Weights of a small transformer language model: 5.12M parameters, no biases in attention or MLP.
MLP neurons of a small language model. Each row is named by its layer, matrix (gate and up: input weights) and neuron, and shows model dimensions 96-191. Each number is 500 + 25 x the weight over its row's rms, rounded and kept within 0 to 999. Numbers have three digits each. A neuron's up and down rows have the sign that makes its largest values positive.
A block is one neuron, or neurons of one layer that tend to fire together. After each block is what it responds to, as a language model described it from the Wikipedia text at the highest values.

L6.gate14:483503456527505468531489490495504510515462504504532472478483551476530577490497485513502520491520517547479505501502458449502510512492493521496452511541501502524498526496522505478556435490502513512480510522508509531509513508478511482522469498513485520479477501473516542494518546465552518502
L6.up14:464506505538489479474487502510527502479503488480464542465524482507495480505503532474510480528538517517513520484498482517488576508537511504522511501536522536508527517451462509508538498519493520485490529464473476468506451489452505465477510468493493496527518498484486542496489523489469548482
L6.gate79:489461514527501509511525465506508543481487502491531465535455529503501521507475485470510476546551508520505527488523527513516454510432504510492469473532463518509518453499480491493490498464474486502504466515539519454479488496446538509480456511532518472550535496470476500486489509503514502505
L6.up79:509501456498503501496470496490518486515489471499471485515516512508514541478559521504504514492542492526501494523484464511477547532493489531489525520501544512467513515514560541466528460500518536514487483484495519496469500496480474492532525530498465524478472503511484505504499503552519495486
L6.gate241:489484536502520458518525520493521522451490517497521474505491482513505507511474465478477522527487558490502516514487477464517516482458504485492490497516510524462505514518498492530512481483494526456498471520521449529490508479466560489503462502509505460441495511502493507491439505489482548515
L6.up241:526527482549493494519498512513478493515483485521517486503487485547513507511513457501542489471521508500505490461485532468491487530481513515502452516479496498481484495466519516485498441518515546514525515476549513500487481464554530464511515498530491511493474517517467504516519510509479505516
L6.gate453:515492513512496483485527447511480507506515527534481487528472476489447542555540532489505477507470530528515550480493530478494512456487543481474506497514505508478500500484479467519541473465471487504510481491524468491469493488462485493524509476495515495513512480467520511449488519515515492519
L6.up453:502475532507517480481496524455496504492531502502514505472435511494504540497509505532516479526477535503496537522519499493501462481513529488534512501561482464517506445484539537482500472499482504481527464504480519480510467451462488508482477489486489531501497510467467494511538461520490479502
Responds to: Early word-piece continuations

L2.gate22:507476533451522527503485510506513504477480503543500489513486501493489524471548502499477484495497520520516513493505508483478527536498528462529523495479534506508479523501509490496474486449489530522473496493515471526518484459519451563508491507499447493541526521508490503482483511461500524497
L2.up22:522514513444496513516510481504521516517507468482485469529518474548515546496497523498498525483508514534579504503478524510504531500500545493496479495508558507484475527532496489471496514457496491504483517515501488507466479492520505526577482515507521515538511493539512514480479515474505491512
L2.gate99:511481472498523454503481485507490485553526526470481477548480531538453457512461477494506490531504497471463508503515508474535501514469494530516454529503490485485539450498536492474462505532537484544501552514504476508524465534462498548482473474480474481470503469521509511542491540516544511503
L2.up99:518521506529503489495508478494523475483501547559456474540486515500500484487497538495460508537509514489524509504515466498489467494485505488469525538530550443496506492483545470462480490538542475500507501510513523473501468501459503528482508540492484459436485534489548465510480485527519457523
L2.gate110:469489510499492464476521467494502497490475523523478500509516519504471514496537511528518492504518489524519481460494496473486509548514458501502482550518550474483547534510455497494445490523524556477481508513544462462465494523493513491536470460518513425459516521485502507517455523525481503487
L2.up110:510510497494493493467552480475481528510513554507512492502509479527508506507505474502556504523545477466527508516508550536518481462482515525505521490522472499490496511487480496508495484495508477531461544536474490528480503527506511499556499477471489511477504515499480526534528494510557540493
L2.gate128:510483464487490481531529520505525503500454477486503491518546485516514499522488502510532480524474513516468497485522528482494541541486467498504460490524496511458526517526484540463487501519509497521514450510433469504498558540510547495504556512518485459497518490499482539508470487462466501484
L2.up128:492476508518493485491526527512526548473477486506524491544493523531506552512488505472492525529530521484484532457536513513469513519460507472530478474526527504463526522548488555503469508497485456529478524505464488508471513518486552499535551493507450490503490479548510485504451514506512553457
L2.gate174:510478485510534480560543506498475507469469481521490495504491498497560454477484490503483490522484479548546516526509506472513545487495475445502488437462491522492507474493513488526461501473498464484561525524515457516469505464503514470492524462480487511498514490483501516509515485495550509503
L2.up174:535492481525516502480484531517483498486503510490499521507551485470509502480526483521521500484508477523513521463467501500532512496500503490566519472476518494530507469518476508505492510522474476564489494517513438530466503467524472502477517486508507421491500508493514491512516518528499483490
L2.gate175:492528484538493493489532473492513469519492508559481517510496532518471499529494485531490486484543475490483499477497508497488529496453477462510504489478526538522488535472485476575564511496532522484490504508558475480489513529496478477514494473538481488495485533496496534501482487510492510488
L2.up175:537461553477477514483507497511537479486482518499470496476524498550513546475545496464485472549502519501522525525516445448490528476481478472507470522501514434493511500528536469530478479507518514495488490492519499471538534477496472537483523480482532426527496469497492556507446496524529497455
L2.gate184:462482484464532509472509578516491488484511514493507494514478493544471502489536478487480495457520495500467558508505499436523518499489514506562511497506519559518517512504504530549470461503486491484453485542548500442510534541459497506494487449480489482514506496482487488532464538523504541464
L2.up184:521526469452489487508497491514470508500510511490486536508471503475488496475545496547479514470489538527491474548458501486533470486535540487536540569536509508498477506495476506516530494533532509485532494511485527487530526515462483489509482474511469481520469508491496522477454518526478541541
L2.gate192:495513455474513533498490510533514502489510496497496537458491538493554485529487546517503460495482503485493499516487481467473488475451539487535503481449528495480491496498519477526464474490453546481489501469481456508488511495552501531535506508489484515497487521492519501520540498497508478509
L2.up192:483495549505533467520509525533498497520526519485540493547510474503525525507505513482485504475465531523443521526510500478538535474516481536520466467510540519508484505475485521494484479500492486501492504507512514466516566537489552544479514466482519472473477491499518443498519548527513460490
L2.gate195:478511543511533460466533459494515520469556550567530491512545495487500491552511502521551501497529529499533480467509514490502505510524487518515507499456504447464513499526491505460505498560518449522476477540463500535470531526477527488485515474481528471472502530464472519525496462509532450501
L2.up195:479520492472467471495537477497481530487513557528525455499532521516463463568505516523519525484522531522513521482461511489497481500504486530516536500498511472469533494494481514483491485510501486496475502507469532534503553492496550489502487459478552468499452482523486507532522487483504506510
L2.gate253:469484472508540452476486513472513516489493451507474531454492520535511474534516490506502497494554509466502553538491518486477506498466435490480470497495507518475472470525487477493516466504507508464494502484507494487481481482471534469486515509489474481462514487479513502497506522509557521477
L2.up253:531450466488516500474492484534523467474462502472518492483451485556497513510459553499477484516513493490471500492497513448487529520510473523475506478498457465495442509541506504504525514521472504485499476505507521496497495482462546512517506517486484464509495502479525509525504532489489461440
L2.gate310:504503503502533493553506517481501524528498446508517499525539515506493501504466491519483516506476455535515479497504425508477501477510523500494449476486504492514516487455466473518506505481506525506500510489535490499510488508546523482475479491451489491477498491531486530497510497483497522504
L2.up310:492497482553489523457460530470504509457528518457496493496478477463502465484515560509483505483564517505511485509518539465543478512495496466516497468495492498506501484494505518510470471541505509497500482557504520497518528503506535529553496483518522537472489518495514447528482494522483477504
L2.gate382:456493532520478498464519473477466513514524501477500489535496507475546519510551519544528498493510506547491489451504486504539506500486523495509444455459484487528507490456485487458500501495484478522522478503499476505492457505511500491485517486522535513443496544492510486459473546548530518480
L2.up382:490503533479505476473532511481471512484511504495481485563460481477516469495525499550513489459528522522485540464521520481519501512488495478488496463460483492518522504503471537483464509455506488521525479540507468497475526451478503460472529515510525495517505555502497479493504532529527510467
L2.gate406:524539499487469504505528510510500501504497552498561484465521480544499505498509507533479502474514480481498515497489533503497453529442489540525484501503531528507485506553487475486507458485517498501500491504500507482498537475464546472529496455461520472521527465520483523512488510481557500444
L2.up406:477492517485484505468516490455519529525540497520490495541497508502550511474543529523579518491503489516509490503475520475510479484491480509522491478486483450493492508517486525540506481500465487513480522511494492498503477514467493483480474483497543496548459521532480487487465483504499448485
L2.gate450:477528538513458543507506509493516525524550474512494513506541470495468523520517508511498502522473487476552492550504521509472500492509481500489516492526526467462516514469527488514527497472465540526535454506489503522492490485476492495529554485452472476545476530515511520478506462469538502455
L2.up450:520573518474547504499512456489473509486538487480510516489484466485502488491529494526566514505501466514545521552504533544531511524498476494506550470504463468508529519524483495491471503499517518516511497490487494469502507508487531477546511491509507458496504502490487491526524509545498543503
L2.gate462:494484481486472475480489482474518504468494513518523519518512414470520505507508500514532499520510477518496540499467478469478497534477456483509512476490500494473499494504527506493460514500503509507486560504482490471502523510458486473480505529493483420490466504494543475451475516501471544522
L2.up462:495490521438505487489525488449484516486522543504483520519546477447484483484497538498524507521506494512478487547491450509457513492511460494485476494466483515484488504510557501496464497505544534478486508512480507469506475532486510452462508513502484470461479493521520484443526541509489502479
L2.gate500:514515506465502492482469496548512524471492489439542487486499488565469467532509448492547496473545519525528527552529495480517510470475518516468482489464492510525521499492483508471466512523458517496465496525490524523515496491538547511489481516474528463491501495476489519511499519524530499522
L2.up500:530509488491501528467490485498489488481519497471533493503510491483465469531515493512531519570512488495533515520539456476572500488485495520486483468554452520527536512510521546491493470513500482510456546512518539517501482461494512486473524469448472436494529484493461499514511531498477504465
Responds to: Mid-word continuation fragments

L9.gate92:457466511501512513497494522530498478500470546508516526508461462484501515519469537461480510469514512510526520501480545502491582515481533498509515513484536532495485524521487479520520521460500522491479530538520511478525459501504497505518493498501515494521514429496485481502517506465497502519
L9.up92:492500504516517469478545502502542492490509545531513503485487508510487532514462501486517504481530502510489500495516569498496539516473522551458464487490524534449453504573513467510480491442472492497495482514491490530515457483506539535501519505471528490542454506513511520506494498458505503516
Responds to: Mid-word split fragments

L6.gate270:500521472518510496477490535497498540469472543556530492501493492473451472475535493459472497515479499488507528476519538534480536504477530495459506521472491533501499510529488494477468463472490512477506496477511529485483499483489501486508525501467510463523462496519480517528486501479483525538
L6.up270:524503515455523519491571520481504500543476464487546534480529545500483498486524497535496540473492488469514524506458535525501540453539479547502522500485504521487520513485472486469526543470512481490489525539512497491496478520481543512538536497474560508489499488511479522523486482502558478490
L6.gate291:498491474493499481522507460488495502465508446509495497494492459480495507519497470531515518525538516473518458484498497451511478495498526513529498506468540482480539523509446500475495465490470475472552515552466519535490503466504521464524492523467522491481483537492542580489479466506483514473
L6.up291:426467509524528498513566552484493482505470461539484513512481531492526504472554480532496495514514503503485480500489474500494498556519486535531483523494538493507539482440492482475493484473506546522503529494501523512513492511501516526538522525485470540543509480470527504506463514459522515479
L6.gate433:449511495488462501495517493489496463515463484522558488498486508441509459537557506492472519492554493525506488474507509503484498501473527502481495512513492494504487488491549506519529482506472477485549452528498508475466466498514534511519504484499528508534508509529520485456488532511501489498
L6.up433:519508500521513452474523526504527498525487517531511479490504511466503471471478539511479499549499466508443470510525502501496482514482487530540497479499493494510502503435536488492525480527489571512495522560552507508508495552498506478504514483481486470498508498491502556510528479535462555521
L6.gate478:483517513518461517454530489498498512486500536486546533526519540502489475526467487479475528532504474475472557518499537489478503498476522474486496512496549524532451544489477434471499489540479475511493505496506513479490450498523489493470503485478507508478470472543542483515539489507478520504
L6.up478:542555470539473529499527465515446498528547505515514498506466471480501493498521484469481519479503478507486496508530538559475505500486551497508481521504522505526485475522527463512521521488546507500487524507524517523535500564518528448481518494505480459529495486503470512508508543533487480495
Responds to: Word-completing pieces

L2.gate24:494506495512505503458533518478562519496473475497467517516521519482510519503483503448494475503486521517491470477502512482502512506485521483486523501522512511491504487503486482488482442561542419521496474515508504474486466511538473471517493490461467473466465496511549522523492522507507489520
L2.up24:478528515498540470504497512488516509485470475469495502507493503552500523480493476504507501516518494521494497483492525484518472491515516486522486468483511525493525483497513509540478458516516464517474454511525504514460460484496463482522512435472502532464475534499505506532490514512548499537
L2.gate34:488521520518496474473512504488482475496481469469506482500473491503508457516493481475482476534520531463521503483491448474519505483470458488502490495472479538508522458495485493548477520513527482548513514468464505482483468492482530519499512532522505508492486483480520484499555494437524504482
L2.up34:458466486525504527492479490505483480533521498510479522496469517448533519502437487447557486521507483517543457476459489545499518473480502513492498491477507566535472519509534522477497516514523540487459490476453526517525460514533539465491485494513508495458519488537543479459512520481505460492
L2.gate73:516550485539479498484522455506491484522526503543464492532526507486526489536497513485484498512477488573477467495504545494523528507549512466494499494531521496517500520528511489524530485501481538537485446492525517496484504543504468463481522524480491445492510489496498519504478520529537472478
L2.up73:510530522526431521492513515479517507505476497479501506471503510491474473495501506488466494537504499502520468485513541495488476496501510463494549518514520478576489527511533500534530492486512513470490494462523483474484516504514526509481500497493528468491501556466496484566501526489482504530
L2.gate80:480494516527497517464466507504528521486439527487523498457505487486490528491478504498474509480496455482468493468532488522466504466539552473551522475520513518556488478532470528515532470522474492520476503482500491467487523508494484520515511489523480511509475558476468477537496518449509534538
L2.up80:514486487492498497482514437553534515506475528502497493511553490483511513545494465492507508499487487540452510430502518496506504447532532516486480458547502492514509520513475508521473508520449483509530507522455488508466517492484528503517548450509499493479485471488511481472465562507523521475
L2.gate183:531504520452494466515549503537501471527544535518469477450527552461475480515474505485451523471528482510473519483517550508488513453488517448523515499478536497494493533484526512535495461514452517477495454486467507477473488509462489445520508501490493477510518503469508519510511528490526490511
L2.up183:495499491491519456462518510487479511507544514543456491493530545443455441522483527494495506477495475528485499439512535546522504482508499468473507482492541456488488536498483512519487478542492514476516513480548511493514472526485488477511512489536483458515477506513502494486487542516556510483
L2.gate243:508486504496543486450506460524474514466489554470518517531509485470496504503479522500488496501514502528495520489530525504491493487479516484507474533517487496492456478513519465449466487515548479483522551512516480501515495506523478516478584519466518541500494470492542502540488503504501470534
L2.up243:458536465506438518505499457504505504557508468496477464530510464453480512501498490497523504501498475506490487511483474499468525511468524512507499534525488479529503529477479523509494498555511543520493526452450514478497474548496533461503491535490523521510485479506523460496486474535481518498
L2.gate272:460543518505523472505553477478499486481465486533527501518467492514480549539525479499438504521512499482501529497472510475444521517438494457511507517541471479524538514480429500546498491501494471471464485499513478502481550483493460466513529472516451486497496484515497502470523501494536485487
L2.up272:514528528484486497489542485498455523439483465520466468487489545501480465493531519491455501453524523469511471530508499496484521490507491508518527514509512461520490531513462429462515501587519470508536490496516503523478528517510475493530510494510498462491497524496543509473496489513517491559
L2.gate298:461483450488448488512477494482506509491482451461488491529518441521515544500507483466505499509509520567454495480448503462505506533500525532471519444512487531485481494558483529470446490483487515518458512507514513508543537514479494514462555522497517477498531465533516493509473513518515543502
L2.up298:486498480474491517519513456459485507543501507506484473503540518445485498471505541467527520518474514529548476479476518544482501493540502476494492546459530472503539564500514505448503512486480523500510534484502509481480445503515524514484490524524488534478523511476502471472536496509490489544
L2.gate328:485496520478513499483481484509500500513502500464482513493505531529521464506499516489495541524488523480524469538502491518528511467498519499491495469462515493487520498517524510473487440507509485487497540466479520448421487493502515494503534480507470517482484497491481488491499532533513509501
L2.up328:491471519532493517513518516512491501486505483456471501504519551452538502538516483520509495494483532479520514522555495501496484485510521475528530500467454514475472460525493478480509412540547530504550551481444491485444487496527463483473498476469497477486487536535500463508492502515492510498
L2.gate329:517468525493528500476443459517502525484493470515502514489473477472459552528510498518477527493466474541520501491497510512480460476490542506521452547508505507498477497479506505465498496512485511522450527466505497513491466479496488480511469528498466503478510473482523458514475529479499552544
L2.up329:493479468498486515488497482489505512531511486525486531476488492508466507505488496486534499497497545524482481450505528492480475471504538501513478510541511504504494508473515532471518529525527472496438510496501462549529475522494503498520460503480499505523517474481560476456506530511477534558
L2.gate393:503472486505544503497518486482497506519530523526511496458491488532518508520529507507494491505533490472493523505498479513488525540494478513542483481474493498458526490494510527489485452498486484493522499473513541517548511498452537486501527509494498544470517482506512492511425491547530522509
L2.up393:488468443519509458520498511507486495522523488512497502456507527529545475500486488490495494486526482477529505529491447533486498521481500545525486480494505528466508501542498472523507499499466523522529533464517489497507512491458501485505536558470501505464534470493468496495472559534501524535
L2.gate395:531489482537453468452483471515497519491474503469492464530497491486500484512512491468462504483520445513482491486515525500496504470478520499511494484524516471469490512512525483496491490505456508530491550508515519485453508511440500474512504479518458514493495453514461506486444573536494538517
L2.up395:544527524505494512471471499486547503457510529471477477484482519517530515461506511447454488511531504554475520511526507483446464475502518510512521502516511499522467494514553511547502485526462550493450497501544507475495474465496509503483514479510517467500510511507492501499450565515538504486
L2.gate403:469518489454518466478527515530510486534485490481471508516471486504464495498518505482522543547519455510527477460476463502504504487503514506497520511511530516535532529481508508475490478513524502495488465522462475526510498533512469511519524489466512509525528490510526515485490475551486524558
L2.up403:530475523491476484513579541498526516457503461467472500499513548512487506518467486534464475507532536498528497478497475499464500546454487485497548490476522512493535457462511464483494511475460528526504488483471516584507518497512512491504538506467465468518501487463500486525484473438507553491
L2.gate415:465509510504455514519506532518473513492505496536536506534511514479488478497514450513488466502441463531518517485494501491483508537543480513547491489534546473508492500494475452501489515522509465518525515518483470535497513487523482483542499498535479467554444494515498535476544466481487525495
L2.up415:532455496547494472459482499527509475477519527498488506501498492492488544492512507477497493531493485473523539542530476489480487475494532496525511546492494505498510532522546520475494477520502493511496474481503485475473483473483491492518530490544467509455502496449466490524423501520471513523
L2.gate422:498523531489471502514500499493485495486478463498472527501489546465510530510535526539481485512515509486510491488492531490509463513475497495527483529481481461508532536534482480499571527537454532519499519514466487503534525462493497519515508525508502474455497520488532508478496505502482510543
L2.up422:470505486483466493508467533518520507503501469500512502471468499484504561504522515536518472483505488467523518564521490508444510526486528478506515503465501504508515523495512503547537514512469539481502505455492503544513499496492506486460538521484531557500544486534503495537482524476496515491
L2.gate452:516488498518498485529499540447495524482505508504476519475474499489501517505506434516482518493559516492504500495460484499495443495456512485449527512481461485479491534480510521468513506506503458493479424505497480510488478520560463521489502481514451545509480468500482519495481509546535559509
L2.up452:528507508529497465500534514488494564483516511530464457498465479508485494511479476558462500505518488513528532484535491496482472494475511441518518492488505490492515474503489514525485476536492457509486551467543507513527505477473461503496492493467454543504505497583503510528515495512519491469
Responds to: Word-piece "id" inside words

L9.gate207:484487461490499469500545555444471476499520510515496532480492525509467492514545464498481561502478515527501499461516484499490499527512521478503496493478499530481476576545532526498537512512450550501487503482487473511496473510479534521548479538517506504537489480501488524515525512489523477535
L9.up207:520496513546503470482523527499509474539525500517502476517530480502505475551453475484470481476536484513507470497511532477509484495490511508486482552461493490466504484510538494483525487533483474515480530487482486494536492504490489502495541480512508450508563481442523528530479571516454519525
Responds to: Modal/auxiliary verb pieces